config = dict(
    n_layer=8,
    d_model=512,
    n_head=8,
    n_kv_head=8,
    head_dim=64,
    d_mlp=1024,
    vocab_size=16384,
    activation='swiglu',
    norm='layernorm',
    norm_place='pre',
    norm_eps=1e-05,
    positions='rope',
    rope_base=100000.0,
    rope_fraction=1.0,
    qk_norm=False,
    attn_scale=0.125,
    bias='none',
    tie_embeddings=False,
    parallel_block=False,
    init='normal',
    init_std_qkv=0.0245,
    init_std_o=0.0,
    init_std_up=0.0245,
    init_std_down=0.0,
    optimizer='muon_variant',
    lr=0.0108,
    lr_mult_down=1.5,
    beta1=0.95,
    lr_head=0.00481,
    grad_clip=1.0,
    warmup_steps=200,
    schedule='cos',
    final_lr_fraction=0.03,
    batch_tokens=[32768, 65536, 98304],
    seq_len=1024,
    doc_mask=True,
    train_tokens=302400000,
    steps=4755,
    dataset='wikipedia_en',
)
MLP neurons of a small language model. Each row is named by its layer, matrix (gate and up: input weights; down: output weights) and neuron, and shows model dimensions 32-159. Each number is 128 + 24 x the weight over its row's rms, rounded and kept within 0 to 255. Numbers have three digits each. A neuron's up and down rows have the sign that makes its largest values positive.
After each neuron's rows is what it responds to, as a language model described it from the Wikipedia text at the highest values.

L3.gate70:084112157112130131085126113138155153102152154141115125134148115112160148169099115110140148163106139150108153150123141147106126038115121134167132117112128110136124123182151125140148140141104142112143146118140142131058138112082110143118157112127151160129145113119094157099166154130135109162148127115138114097113138118152162099150170156135110140130139189130128150166089145127153094120146
L3.up70:081107154107156143108101166100118142146162148128146123118146162130139127129119136125128140134100164130157137114124153166111140159104100125199119127117141164162138124125143168141132133086142135113116167108139131119097153143121136078120142121094111179126127108093102143113130124134163203176161153138096113085122132106150145117143138189189124141110127159122119163101118154139113064144123
L3.down70:112111122131111124083140108107112143109143136133131132109133146077160134103160122129153098138142138126121119150166150142166165100154177110153152128100163139140105102120134118132107141150147144119129128125155148142074139162113149095139115122135120118137103109143132144147145099121115136101084114132150095118156101184130110098108145125148149153123143116121096126096142164110095107117136
Quote-introducing speech verbs. Reporting verbs and their following that/of/about that introduce someone's opinion or quote, mostly critics in reviews, e.g. called, described, noted that.

L3.gate915:174125107093137143176128132166133098154149134096086121137156118135133117154123131162120153118116101121139181130157106092173103085114151143126115105147109158134123115131182133136109135127172103109128111117153142107144134109138152133127140160121146123092134175098084122146177109149092120136117168127105087138121143099112111143158168112142085099119126112108157172135151108126109165117161
L3.up915:110117136128115170120168147130122146148106144150114115104149102144136146119192164143139131100137147159108133132143132145154126101132122110134110112103120120131121097110103162137110135124110116164128115140166147148138119142186161163129099115080134116103146104077138125121110106129111187111141120126160150202116137126128124148142172062122128149146115097149167113136146131174117133083112
L3.down915:092088139092136117124124097126151105127147149086103130127100106132125126099141143108131151102143133109151131162125136137075147126101154119156104122118114122109069115104093118147161123130094128171104099148111124079157137088115151084160127136127125166116097077109154133149067128107147154151139094123134141155147144146137136129096105153119157137139140093150122127185149113075126093166139
Mid-phrase name connectors. Tokens inside fixed multi-word names and phrases, chiefly "of" (round of, Place of birth), plus name starts (New York, Rio de) and year prefixes (197-7).

L3.gate36:101131165127129114120170106174114092162127085162141139159148148101174099113143158135136090138118111146078154150131106110104117110113131128150100083152131122121112130147152114079151155138127125130052157102137146138105136112090141136104156122143136162091157119101149136138168145133112135100106117157161121104129120170096134141137153077150141168136104117109160089122116137143159130122155
L3.up36:118121131144124133152112116120110078143108125150127103177147162175146123128140173100121121139133169135154126119135107119127135180107130133184118079082134104132150146098148121103175160133134170132121124175156098153130120138098154125112160174125143138116161090129155143137140132171139129092151116192167092108089124150096118106165134104143103155154104184119131125143130142111114137114141
L3.down36:146150082138142099152126127124124149128112131187108161106144084111111096125105145155111124097173124100160129127185100123139130146133095116163185123112142169115128097134148120128123138088111108157102055126104154141134184093120162088101151135111126154141110144121086117124125133145144140104164118120105095097114105134100139117102145128141150126152141161131163098090124155149091103165139
Destination prepositions after motion verbs. Prepositions such as to, in, from, into right after verbs of moving or coming, e.g. towed to, moved from, raised in; also line breaks ending table rows and list items.

L4.gate234:104107121155143115102085114170096107132125147113121128110113040163147109130150071123122086170139127139071084119117112154132105095135130075163127118133128096123170158144113125112131121138151125140124111132173105117084151165131129108113116133134137116135099117125184116124130158105123145133102140128118124127144154113158116138164099164143126123100109143100136146136174112120072104127106
L4.up234:152113155150110142161161130146127075113170144114119088165156153149108131147165144111171122112128117127127096146146108109171112091152120133119127114165181108116136154146107080134103114112097144112129113108107112185122121170126151111133138138141155139157154131112125106113195142087131128106103104102163144133137157130170118135153158104138109124145144137123140130136150146104128098143159
L4.down234:132109114145159103139119147140111093085093127166145120126128120176102149147138145091122148104152117099128115112149094124158143106095135132122106068131125085111149110145124145125153137166108141122104133117160142124111133168144151162145142136124112127150116148145127110095142123098118152115128090104135131104119116109143133171136116126161143127163132144116151092134100137140088121101140
Transitive verbs expecting objects. Main transitive verbs right before their object or clause, often after a subject or "to", e.g. called, provided, argued, produce.

L3.gate505:097103148133112073201107091130108103098138143089103135156129113092091132113107140124167165154136107124153135175145087105130131177128086079158127089082140126149119145134119136087144088114172129088144164107087098161095170105111149159107108148140115137150094128123129130154118123120124103143105132125109131139115132125106144142121115106112166142165116130097122151146182117109171130098160
L3.up505:129106138110129111140110102113129141094094075079152128150124139158114143122069127156087126110160123140120157125138089127116152137163111145082137132123155189119089104108122151124157082134106156114163074181176134141173142111155123108106140101136094157121140143141143118146133138144152130116106118104146117105127123171147105139143114071137129113130137113136168172146101112125160103083142
L3.down505:139077135150115097121123141146104099097110116141136132139167156112058119108159127161115136150131149136122141168184125137121117086118105125098114102119149188135117134163098136100134110151116130123127138123153097117075150116111136120145123120089123131183115123120112141145103167144155139105095141149181105156124121110106120129114143110083119113155136149140109137096154144131161177152166
Mid-phrase connector tokens. Linking tokens inside set phrases and structured data: hyphens or dashes in compounds, scores and ranges (direct-to-video, 107–113), "of" in titles (Fellow of), infobox colons.

L3.gate236:119139125164136153100100146097126151120138117140136101125131168136133114098135119077112105193133088105140104148129128162138080076126134128139127138128156137096078148128139121113130118206116094096138104145145105125142163089120103106112142138130121089089145123087114148124141126086130151134101145160092140120159158127144184124114091144133137111128148148146143162129102131138133099123133
L3.up236:107125125112180118111157131174097123127135128141156120149118162144145121134108153095118089107161106101146129107180167126133158140120128103159111117170110135128093168116149142154104149178094119137116110143128136129124134106137069106110105130114149100125092093133120149171112112082127146133154126088121126077113103113084140113150119117125130113139114120153138147112126125114132127071079
L3.down236:096116122149105113181125150107150131082118133138186136121108149130124101118090146134104143146129094121143134118142129148174103149180141092125107149132131133132061140089166163098125117134169146098124105114119107139105177148143145103132137114143165086132152103149129183093084116128156127150140122144126134092123130109093140123123128147118157106111103172129117102148128108160140138137119
Season and period closers. Tokens that finish a season or time span, such as the second year in "2014–15" or the cell divider after "1993–94" in sports stats tables; weaker on "during its", "the 1950", "time of".

L5.gate881:102134116142113107137136123141095123155082110154111115134122128108159148157140145127186141132127128117151132126129166133154115099115127079083088157103124132136097151154143160128140144132094154133129149127146091118125157128148133214104137151112159122104111128148126092150155100162082100067101140109093099127117114130110117133131159139118138192121143119114111149128144145051159133120145
L5.up881:114137147117125136125170127147108149125168126171123143106091146120161132131174096109179111117131148129145133143140144115162085070143124069161102141139079128121121090136164174111117129114125113131154133124159122115115091113096116068098121142154149140167086139147126113134133122140146127123124185036112131120100170170169130143116144093131120156144119110111149133110118173096144106133144
L5.down881:111106120168146150102122123116130130104146103124125138155148179159151151087155135128114141150171123126144143149128124167135136111115131160124149160119129133113089150129156117115128140170116144109133141107128160103119167192143131179121126122102141116119152082145140086125099088136150115133078139135137129134129155133087144130162129158126119118136170094127113106188133104114120156112133
Year prefix tokens. First three digits of a four-digit year (201, 199, 183) after in, born, commas or dates, e.g. in 2019, (1970).

L3.gate705:140144095155105139103141137125103163181174128102166145163127148114167123121124124129139128145150143102141090112127177142157136102124134120126109125119106087153128157137082103145149105174132161079067136111119135138130091117135123102157128135146132157177128108128133140128131107132108152120150107090148141136120118119104115127126082118136103140087132142109107116153132104150105112120111
L3.up705:132118087090153169147130162160112145134096187119086129116106117180110125145166150163126130153116116146105131138113175132097143122136157193135131147155154117098148168114141145116129115138163088135116174165143125116140122172091132117173095171174149156152121116099130137149164112110110181177129082092149125143142148129104110143128135132112137117094086122130145147106122129113129147136124
L3.down705:192114093138129104116117082161151147144141145120090135141155135158094121083160147126119137143133113138110102109120129109116128158130080146142085083187203125128141130133120122141181128097099107112144134107157140123137111144120103113110145147127109093133146153155138156133099125138126145081114141134147145135075151115128122145098120106133110096121180087106138154120084163114135175131112
Connectives before complements. Function words that set up a following phrase: "or" in "two or more", plus prepositions like "in", "of", "to" before years, places, or "the".

L3.gate237:116101092129117189094125106151129120121120124123098090135165141135102141167176167112147139084102122120165109146118112157123136139127109157097123156144117146118129174138099090091129128127147130129080118104154137125104126135161114109150118123173128150164125152121141107156143096127132115125131142122150124132113111112116103130191096099151175118124156144122097117141125145138145142150135
L3.up237:095133076194132146114121110120119132075148127125119136125143138121107143125151155124123114126138159147092113112117116135084110153152100124140129131101110116152122135165081152123123136131118088130149125089170124165098122143084118101170141179125139109113125132090151152119126132124154133105099082109114159122144109132142154148188098117146159138156124084126086122122147109126123121150124
L3.down237:124131090125101135084170123152124123092132104111130117099179135146104148088147130125113131120175152134095137105094132126139155102141128128123139105144128139143140126084170051125076112103116136113117104122154138118121122140136177126153116111160128150158141127140116112109105083118143162106121150140117126153125132091131120113134113091107151087128100114118116136144133187146160164165109
Event and process nouns. Final pieces of nouns naming a process or event, often after "the" and before "of" or in headings: nesting, destruction, adoption, death, birth.

L4.gate133:117108132117154112104124113121123139155114101096117112125118148101117148127169107171084120132089149129127180113160086144100139145107131115147141143131108130103097147134107102164129136122152109139126166119110127149157118152103147129143127128124104084109114149127171095161085129093096123082135173131168113141138162104123102148135113146134116176159106170136129140150136101084127144139106
L4.up133:105111124111144127124144118161123164120156139124171092150196155135147142122087120149093164089119117016090108133121118141137152168095099115176064110128055149116121128070100098096145165099130158075171135094140181144126094120112157140145122158135097100112139179162110153129108143122130166143117134109170109102127158150130135167129132174165142114108142114107133117119120169113119123171102
L4.down133:131140122165151090129086117086140114118097127119138116118126114124108138114116122114124106121123083126130133122132115124127160150146143139120127114089138146072152139139072110073141111137141122163101098136148169110113140185113116120117119148092085101162143110130135174124118139130109142117113134127111116146150157115096156125098134183119153086125109152143094128091114137107171125168098
Table header and row labels. Final word of a label that opens a table or section, e.g. "Liberal Democrats hold", "Batting average", "racial composition", "==See also==".

L3.gate936:114157124119155143110131119048129119116130091133141072129137066130151120063127099128140115121134105127119135053177150128164120129144116132133131107155144112131111154097101151145158134159139100194162139144119137128089157144140134110095140134134097143157134146088122088130170136121097148126126131120133132114158120134086094167117106156099139098142054132172146149156136103125134101161116
L3.up936:122119150119129090138124116132134161082142138150118145092137097104142092134095130130134141133122169114101133101134115114120155138153121144132139154144129155147128148093113126106080123088089125137144150128117156142089103121141079138110146188164138195138134126082089132128139135123115109094105109102111116140105171165127143102148112142097116090126100149103081144126144151194175158164194
L3.down936:114168126115110123178184109121169119136073139085142098124110142122104148087132138128151178130125124167118102120155139143134126114076100149146107074143130153111132133097110138107069171143129105160156164104109112145153125138074143107103148138172135105149150098150151140163091166126135175121083121111112135123134163136123160102126127142114145099119143132130147128150144155153115120160144
Structural header words. Ends of section and table headers in Wikipedia pages, such as the last column heading (Notes, Ref, Length) or Medal record, Summary, Finals.

L5.gate142:120129133129137162109113173132116129154145144123097146167149116085080123148108116142154139117155116141154122127142112090153132090132114136108139149100112103118132110095150135173141133125136110149163167096093146143145126141121153136148155155105109075169131141109125119136116147141135146141160128104113105119100100071169106108165162132092077140114130096158191166122123094129144139123064
L5.up142:106138109112131125112157122130140127157097161148134107109092077129128128158099153136118101112145176137173115113140099113132099106073129130117157128115143148135122103104132106172108153115116094164109089088141123109119092155150131127139123111091149172117103140133089144140109108155136144114147125129130116106128107115131139112106138137144149172105100112089097131092160123113087110151145
L5.down142:116114153159145145124119139091140151154120126120129143145122127101126106126149122164112157138152134135129133114187143135134155115129110155113136135104091082119127114097146128150128080111141103133163151114142146138123120121143173124122157147138135108150141134141126113137139144131105161130158101114080140133113111101117121085145135127111101087144137088182139113153117118132143183127064
Unit boundary tokens. Sentence, paragraph and table-row breaks in Wikipedia text: the period-space after a sentence, a blank line after a paragraph, a newline after a table row's closing pipe.

L5.gate610:132140159130158123153157081148152121164118170144102145127122159121138116099119108129093139167109131101178127142146173143110097142081096135117135125132114163082133125114087182183090136098147161102109140067142143138096146132120147131116143133140128147109113159052165114183131137103136137089096086126135115101123144099119112114172154118131162121084144138139094131086125111070158128136103
L5.up610:162138101170159166144148146140158125130160119128116155113119131129155148110110110127130143148136181117121139107121135132118115152115132105115122103164152143111131154104111133151086185152159147119092105089136127135122118135100139137139102070073144134132138132101159121152122138130120097102137119124146126138108146130091104141145173126099132124093125134123132074124126128134164120135110
L5.down610:155097143158122126099135136169123139164106123140144141076145123150129141071139133153118080151116128157120163108184124142124132131103103096123121106141103094126109135133118103157123131157085114148181123130150088099110159129137150149133110105111135165109180086140158098141141151139106112111129158144076119171141175135145121090165162128127113127111133157146140128115124111100114154123132
Prepositions before dates. Prepositions and colons that introduce a coming date or historical period, such as since, in, between, around, until, during, and Born:.

L5.gate666:149138117156124110072134105140120087088164108095143188121134137075135141110136101135088083165109110119178155146120106140092097153124118143151155136125145113103100115119122120145138167150105139060098088111144156151142121157112116123117151140116124139121102140148137125129157139124114138103148116137133100147123144112149125102152143133102078141112126175108142119118151111148083037111140
L5.up666:147195113149152123063149115153093105119119118078126150140144164108162161142123147165095157116137124133145177141117125114130146128102108141139117163138146103134089089102105141128111106162139146152131164151119152099109090135126117069118124141133131156103155154094124110114134169116139161148091071130151108114147132127144138111160106113110081132133101097156133099108097111139119101107158
L5.down666:147133133148109129120135102117107113157114136091142102124100162168112141119140121135117129113101122107152145131122128103122133116166105108128132137117119120130145151151145128085122163129127134111154193172127132092149124066146092109112130114115089132123129123152083145098109180132121086117097118111162113147117139111134135123115129123141124142192104141115151130102171157123141100170178
Statistical list structure tokens. Connectors and separators inside stats-heavy text (census demographics, infoboxes, tables), e.g. "for every", "median", table pipes, bullet dots.

L5.gate633:094136107142101140097143142120124111125089130109138155122116134153157107137149114094114103106125143089106133169144122128105116119170150168166100094096107108124157086100116155100086122099132135159119139144133118152107136096142103149139165143142120128097181124131109138148121164155162123125127117138088145123101142155095148121153120146174096145133098142122128132145123171102115121142102
L5.up633:096130137124141111132124116157131123103156172095149158163089114144155152113114134157183140150147135107096153116114136104125117116097094105171098121108140151127120098153151119135122117173147132144125134147173140130150084114128189184116141139120159156157160094148149123109140128147162142161112138125146099145161122129127123121136129142126128124109144124143110151187168144144154094138132
L5.down633:150134118138150085140100170163140148155151159168092092140134126148153157114119112101132124125133124161093156118118124134174136165115116131109111133168145131145105157146174135116117082136141143091132106100130114112110143131117113130103146100136134159115113093166081112109105140130113159162123174137158079109117120090178115070179134110153144123119132145133155121126129141146120140149140
Before named leagues and honours. Function words just before a proper-noun league, team, chart or honour name, mostly in sports bios: of the American Hockey League, named to the All-NBA, 3× First-team.

L5.gate33:152106131123098112155102118166075164096094178134109155121102083095131121173125146131104108119105128152133137152113145104135112135123161120134112135147128087183110128146113155168124142137128142102115134138125109154113133170157131094125153140108147129172139125145152149088161138111099151140123096103154142131158123113173102134154169128146144145173135139092132139126082111147120140153144
L5.up33:119125111125097126141092095133096145104133064116115141125131100135114159123148125159117117148061109130137118116145135142106074098131108069143119156171112132159142086119150117154122131111148113119170098090118133137117107101144136109128132126097148083137129145123141171088167141146097157113116144136165117164160099125149140107130164153148155145145125132137112116118087114125106120175145
L5.down33:118116114122151155125141100141078139105093172167133150120096111169126123116115126133112108146170082104148101164143109166141134105104131139110107098108168114125106135127137162131140138140145190125130159110124159111116137143134165123137147113109121139141095137149166111114150161142132108121088118132158082121118148121140156113095147118121150112156129190105132126132116124109089099143144
Clause-introducing verbs. Speech, reporting and cognition verbs and complementizers that open a following clause or quote, such as stated, saying, announced, thought, and also that, because, so.

L5.gate842:102141143113130156151119095149145113099135154109118124101123120082100136143111160139139143171133138145138135138171151153114151084118114132115167125117126121135111106178121110134133116128172138095174163140152123158109162165134136115103146059117135094118165155105133140139119160160112083144139125134118124157141127125122135114131138149163120125121086142139130151136133160137127107145122
L5.up842:133087124128131106133140130195132136147099170122135133142147134090099171131153137134123116098156124096143111119143116160136145071140127145122137118146135102129092116122131126115115105109150158137132151174145147114165143152122095105141121114127151128063132144164141126129141117141133103142140141160127118148176084109142119120156112131156119151099104132157126185142123125080124103160143
L5.down842:134117102121051126175103142103135152140085140134165182114100167154114126091141111131109123086141102108112115166147117133146145106096154106098081153137147141108106124128102100075117103120125130099128158142158125109124153125135074132126115118110153111149084148130101117138137137094151123150167072146087159123122130150110158179107051119110141091177098085147151122159136136131145155156148
Place-name final tokens. Final token or piece of a city, state or country name, often after "in" or a comma, e.g. Kab|ul, New York, Roanoke, Virginia.

L4.gate777:123135092119105107119175143111107113144104137113160136103107162139102135120130108134119148145132103167123105149153128131125176120106098179153139117151127119131124160118112129144129104122125099109130122147116122130097116148118158181148127086127186156165131125170133128120088144107126137116147129128136110148124131124147122088136109125108052134133097118109106141111134115152171097071139
L4.up777:083121090125114133136189144080130154094111125111115131115111123137142103095153137139132136135164143095132135142126145119156158117134123125101136190144114150109139197103137097128100086110106132089164135156126145165101142107132120111148140120130200164074120099138094134069102131093143160147118147143096113102119111123097137118128147140108103134189108201113106127143119094099137121147150
L4.down777:118124122138144099126116141167118151118123108151173131089121090095110109127157132163117164140191122111148130148154137160132104149132150138168158138132117109108114148141171137155122154171108076138164096119121133122094129147134125093123117187139138171121090127135113120112109078146172146152150151143142139136125158107163154156105066124107138121095087152134139128098109100120107133119130
Football season markers. Tokens that close a season or ordinal in sports-career text, like 15 in 2014–15, the table bar before a league name, and th.

L3.gate157:128107096076143174093126148148162127123068134135131140128155137083094139091136127097119107159115122167128170118159152120085118149129130138128138131140110180126086141117128150125119147147172144131119097151156137089096131102079116129072098146111130102111134106151105108142137137106125132199123115121091161110125115154121110142155155110104113119160110148132140123135153146166141137174142
L3.up157:129125103096107153165132148095115138103090093140109154168169122103151155145134129167114117133128151123121141147167109154116122078156130130129164174108116104182111151163158138106166104127153111089115108169124132129116127120134136134101186113157090089149147177151087110142136139139155155145101149094112149112127132163085131150097082145131149095141141129143173148100100110130129126131186
L3.down157:078098089135120163126138110148116043127152115186132131151159095143113075107105118124167142102098136135148165123180130148122140127169096085140152066167090139119100091105117137144153156170157174156142145137194164074141101092132139121148119099138157079095136137117132155137145100141129116117126122131137131157154136118109168147121094102143105110139090138124139153139132141095145124114116
Place-name completions. Last word-pieces of multi-token place and venue names, such as Čeč-ava, Eindh-oven, and Capital Centre, often in tables or after "in"; occasionally names of people or prepositions like from and at.

L4.gate207:139134132089086118149143122083116125097116129136135122183102136156090124130124091086120155124126155127149121185136117131153082118116109107137136114147117138111122151116139153138128130132098169115144088119095093148123108123108121090119115169105118103115099178156155110116131140147172158147102083136155108150112142115170127149116154107144131159124133123162133116146071140095094104083121
L4.up207:100140093088095108119160088114119124116156113111136163125146141148125094097121058124078126148117143130080128186114115102105111123103125162134114111126146105123152098189126142173177107138137124128134128123078127099133101126109112131095133125138100105160158101105140137118112144179124128130134120093103124126167104113153114150117126154104149102087114119179162154126100185126103076110115
L4.down207:137130115121133123135126101123148117121109187123159118132131111133149095097135141156148125150143167105136102132161153125106082111124104169158140099112143128104142127114096171114131142146139189128093093094157139111110108131149146102132113147133092134126146168156117161139121124074110105156157096095187130144096196110166117122113135136162126156102140121151133102112137124115135133106156
First-name word endings. Final piece of a given name or first word of a multi-word proper name, mostly in sports or result tables: Hiromit-su, Pet-r, Mik-ko, Middle (Swan).

L4.gate907:065130098098119141145129136136102166168107127135066093088117120108102132111140093123161101122144172160149155129163143168089146133121152151122153137158101150134112140136115091130115078158141149122096117137159116096164158134158126122145110109136182129133130113147118126138141087154143122182091115148133114153095136175178135114076126126160141140119119114126109139139144133137159159150136
L4.up907:133159141115125093171106108097124119124136165099142101111154120135155131121138112155124139132108109120153113124130143087141131140149153136125103165135118118125107087126146147137166142123097104139145127161138126102136144181097105145118158161146141090129151156110124130117098145144100167093124203144123117155135137114089099145096119132151148097159163112126139170133128092116150164111114
L4.down907:112100100137155127147143167113153117191104174131116154109124122114126117160139155079122168107121093126103082150088146158138092155128167121116144131132103129131129147141124129170103088130160142104145095135147117124141130097142108123152175131150075130140160089194126137139122173167127139118136122149146130116166135139117095161120155115162098126116104131157163160130122159144090169085114
Prepositions before named entities. Prepositions such as at, of, in, by, from that introduce an upcoming place, institution or date in biographical and encyclopedic sentences, e.g. died at, buried at, degree from.

L4.gate405:158126074150135140119135128127140140114108137078120133115148117151114129141198148151133125121137169093138102107155102153141124103125116139109148141105087123148139106118095141166121145142186100154096134120096154105146139122139171141144142134122180150162177124105118174113150158118145099150098098146123180118105132052115108143170166112134089096136037141110130143114118141103142126114144
L4.up405:132155105075153126111104139122110136136148172124117128158138172137085085101138129143156147118161121092135128124150152153149142159137117153118092148098099129088149195092075115093166126140112096129162111087130173145165096140159107095145114156124146142160158100126121109113142133129106109113122170144135148125127116114089110133097089107128146126159068128181121134106115157149110120112111
L4.down405:125094134097135134120187139115122112169108121138123175162132115157149117130117130096152135099210104140100118148142101143124109110138145166101101153098121146100127096142141115124122140118147139116111116159151142113122113113101104112142109124096150146115143106176107103159145116118123120115119077094140129112115119113107102147114125103091104122099140137093179110108127194094102113077158
List item markers. Leading "- " markers on lines of infobox-style lists (Tracks:, Postal code:, Release:, career years), plus table pipes and spaces after birth-date parentheses.

L4.gate291:106111141044105146143128157159131143127142150116132160118119071129167121105122117176129130173159127100120145094156147135082163148126162132154146126160134122133147134107132150138156162108114085107133146173129083110130138135118158092104178146162146126123124128115129084118100127153127144126154144127147085110143118159171161118112094124115097128105089102173154093165127086117123120119120
L4.up291:130137131057132142149137170143138108120136136113114151149116103119174112132113110175119155137164119109125128107149121128090172169146151137146125136148119120113164129090141130110132162113126126115144124128123105100133133128115139091084168142157135100130106130113127132128140154145153152107149159138155125100128117149145125142156099113103105122131081088172142072156125076134133128151111
L4.down291:124140108127110139128123133129124101125136126128119140118132126126160107114151097139117111135134118127114118119161133116126116116130149154138127144144137135119146140115149115101143112118074112123128105151140123130125125148104144095122122137159155103150137103150139140079100137133119120116131130121115108120129136152126113141128126144135129116124124131123127135116120132121134115131113
Record and sentence boundaries. Line breaks and sentence-ending period-spaces that close one record or sentence before the next, such as the start of a table row, infobox field or new paragraph.

L5.gate368:127163123111132139139123144136169173086114091125151105167144157136098145154146142082138120088168110100145152140157133160144088128114103142117113082132154107105091132119115158137119135152107098148087113163129120135129194166146111189131161142087130117112148077149116091120146140178131095104118123123146128136129095134104124111126154134128122133117120123183113143113116107086141135163103
L5.up368:165103119122143116145125091154175124113145108099151085142140162127142141106115186140097147150105111122166135152134133131157136143088120123085106108148133137105136149148101093113121146149092125147124131141121146169134133147131154136151148121109102099149148137116118100141132120127158189113113099098107154110120162109127137182111203147145152157126144168145105111101121149130134151125136
L5.down368:119098105096150122131087142141107137120127104136081123092128160141150153131085123143133089145118128154162153146076172137166117131121154140124147138084156148146097121141122115121107104160125121164136168159143154176137141139119119127142135179116111136174120185140117107098085054104113117123092145083115146151141150149130174157110127144144137100115092151151136140125155115075119157072152
Sports statistics number slots. Tokens directly before an expected number in football and sports statistics, such as table pipes in career-stat rows, the second score digit after "3–", and decade prefixes like "196".

L4.gate468:100125124141133123138142146144104122095161160121096132128137105123125133120143119132109150127160115114073144084146115079108129119165111126153102134094115113100109110174123118110132145127124123110130136109168101116111066114109117119147160122104156085105141114147117130162077157164125134137138098121117118147170107114100115064113131081191144115104130092137152108146100129157088127109112
L4.up468:119134150154124117121111147160128138129134133148124111151128134128144186089148115092154123159144125126153135112143126116129141098096165129133123144216151083143154153128083149111139102156101099126128144122129063163143128101174147166113153170109153142157103113139107133137134114149103091114116123170151148131137132157125147126121137164105095140155150092131131153116132095121142107116126
L4.down468:088152127105117139134141119143129169105131134125135134150127126126123138126093105154088125164120123156116146110113147123136073119132089112137122144123144094105125098138143132159109103130120154145126125154108144175156140106124124165168094102128095112149174105132096121162122074139147151122113137126125153113131176126120154103161175121092144079151102098108114117133132163116123155136169
Preposition "in" after clauses. Fires on the preposition "in" (sometimes during, about, under) that follows a completed clause and introduces a year, place or context: "in 1990", "in Abu Dhabi", "in her review".

L4.gate299:111148164159130129127138138155125099140107124123158127123148143125141111138165123119140139151158094102139123138107107159121102123109145113123143112109091134132083154144140146112155130132121119123104138110115093144118144153155111158128142130152114134163086129115153102135150084110151143105166107136124126101148115106130095138172152095149167134137093151126112088178122143137133078111085
L4.up299:138160116195119095130122124096125118155132136154141131076187148118146123106133115130147142161117093135112143120106094128099102085103147111129139111141108124116079124109111112101128149159125114138095139108135158111111111150164164129097142120103153082158120134098168133132097121107130131100160140149143123126120139086125142104138166130123164143120142099156157118141143131111121156101142
L4.down299:103132122168094085122096115130145145127132081154133137137114098074148127146139145140097111125163105106088131144155144120149170147154129124175112125110122126134160131085149125072114193159119078114069148145151107126132101121177143128104160103104121130116132114099165114149160121137092107111130128137129134114160158083101142126106141112140138102131148126164147124124117141119146163099104
Events and time periods. Words that end or point back to a named event or time span, such as Civil War, World War II, during this era, which led to.

L5.gate21:145134108167162131133081093114149120127126133091089091136145122155111129131124114147138150135137159139139089081166122159159146131132129181084109128142115140099143090119142129093104123144197142144114152121089140145135166152124119139122129137138132136147121125112124154125141133151137136122139172150111112134135118131129118097167161147139147110184162147117130095170153137114084100180120
L5.up21:065109140138089176091141120116112143134099161178115153117129145146173147144117093120097087119123121111161170111148113159164122113159178146109136142100142149114167116158147131139129095127154075156097133103082124126131173118133139120125116126137113106132119089101106060130096114130146151106087145078141124082109093118118141099166139120122176107153128128121139116089129143152098110111099
L5.down21:094159161086124127143140115117100124098114112116085129172150154117119139141123111120145145139082129131145135132120117131094083127110107137164143145135122109159128099140170108114096105125134113138096153189128087101142143126135139132135082147108165092163145152165145122147183109115145129168124127137122091174123148121121117147167120107160143085096124115142120153068092094137098147169125
Table header cells. Column-header words in Wikipedia tables and infoboxes, such as Length, Votes, ±%, Pos, Time, Apps; also superscript 2 in km².

L4.gate437:073092113101149125115118144140126141155131117079118097134126092120095107132103132143142107117112066095132176131142157113079135092126113154155157170098169174094111101150185110106138086130162152130136095111090092132091138101171142153082086146128126097114123145088128113137129134145121124101149096132097129108144110137129117125128133159084134134121100163075066184119113121088164135152141
L4.up437:125113171122151148154144115117066112123149141095163140175168153127088103097152113119127104124139132103112134098102076145099118140147132106147116107159139126128101155127118136133146131094130085098130118085099098133134163170146103172147145150109101103141124154132097172116099182149141087131087064097066115156116127134122132124133126107160138140117091151100124151095141100105092137168132
L4.down437:104210152102108134165085144139128133111100107125135146137138138106106171171120110139148120148171126110086159146179092097137147120125125137108147128132134116079102122132135149163150121112112124130112118115119114130167145090163107124143104127089125125122155126096108148115121142148139150142125130066111115129141118103084113127155169119166075080088149181139196152140136134123164127123126
Compound-word hyphens. Hyphens joining compound modifiers, above all year-old, as in 16-year-old, world-class and Hong Kong-based; weaker on slashes, ampersands and mid-word fragments.

L3.gate740:105155119143102151150121125075089073143117143135107144121136137143121137130167128094112154118115102119120130165160138139087110127154094145117169130078142069127108107083082112103115097089159133150141141156137124117130144137129067121111128092103128130175141099144127123145154110113113114126130141104156123202146095125107127125158110140116174120078094151149090151130161158116109161118151
L3.up740:127146140145105144119123064112140096107131145112124113098109121098160075115108101145100126145081107104167129137154157126142087081175114107140138118130156104099115105106148129099102124120162118135111144094128185162127141152168105125139153080145138122136167133126137138156143129118143122112129143147126143145152164129135129125159172134143158124127133139149115167115143138143141125146133
L3.down740:143154120105130071120158120133119111111104172145161132153137129153091132177166146121150132106127134115111141138113108087093111136128167116117098098114121112088137130118172173142124160120173107160118123125163116184144155127118111140133164113194151125212150157122096132075145111127131109109126125165139124152104119107133098104104132109095136115132110119143150135117150166128166104103098
Structured data markers. Units and list markers in infobox or stats text, such as km in density lines, "- " bullets and table "| ", plus census-phrase "age" and mid-word pieces.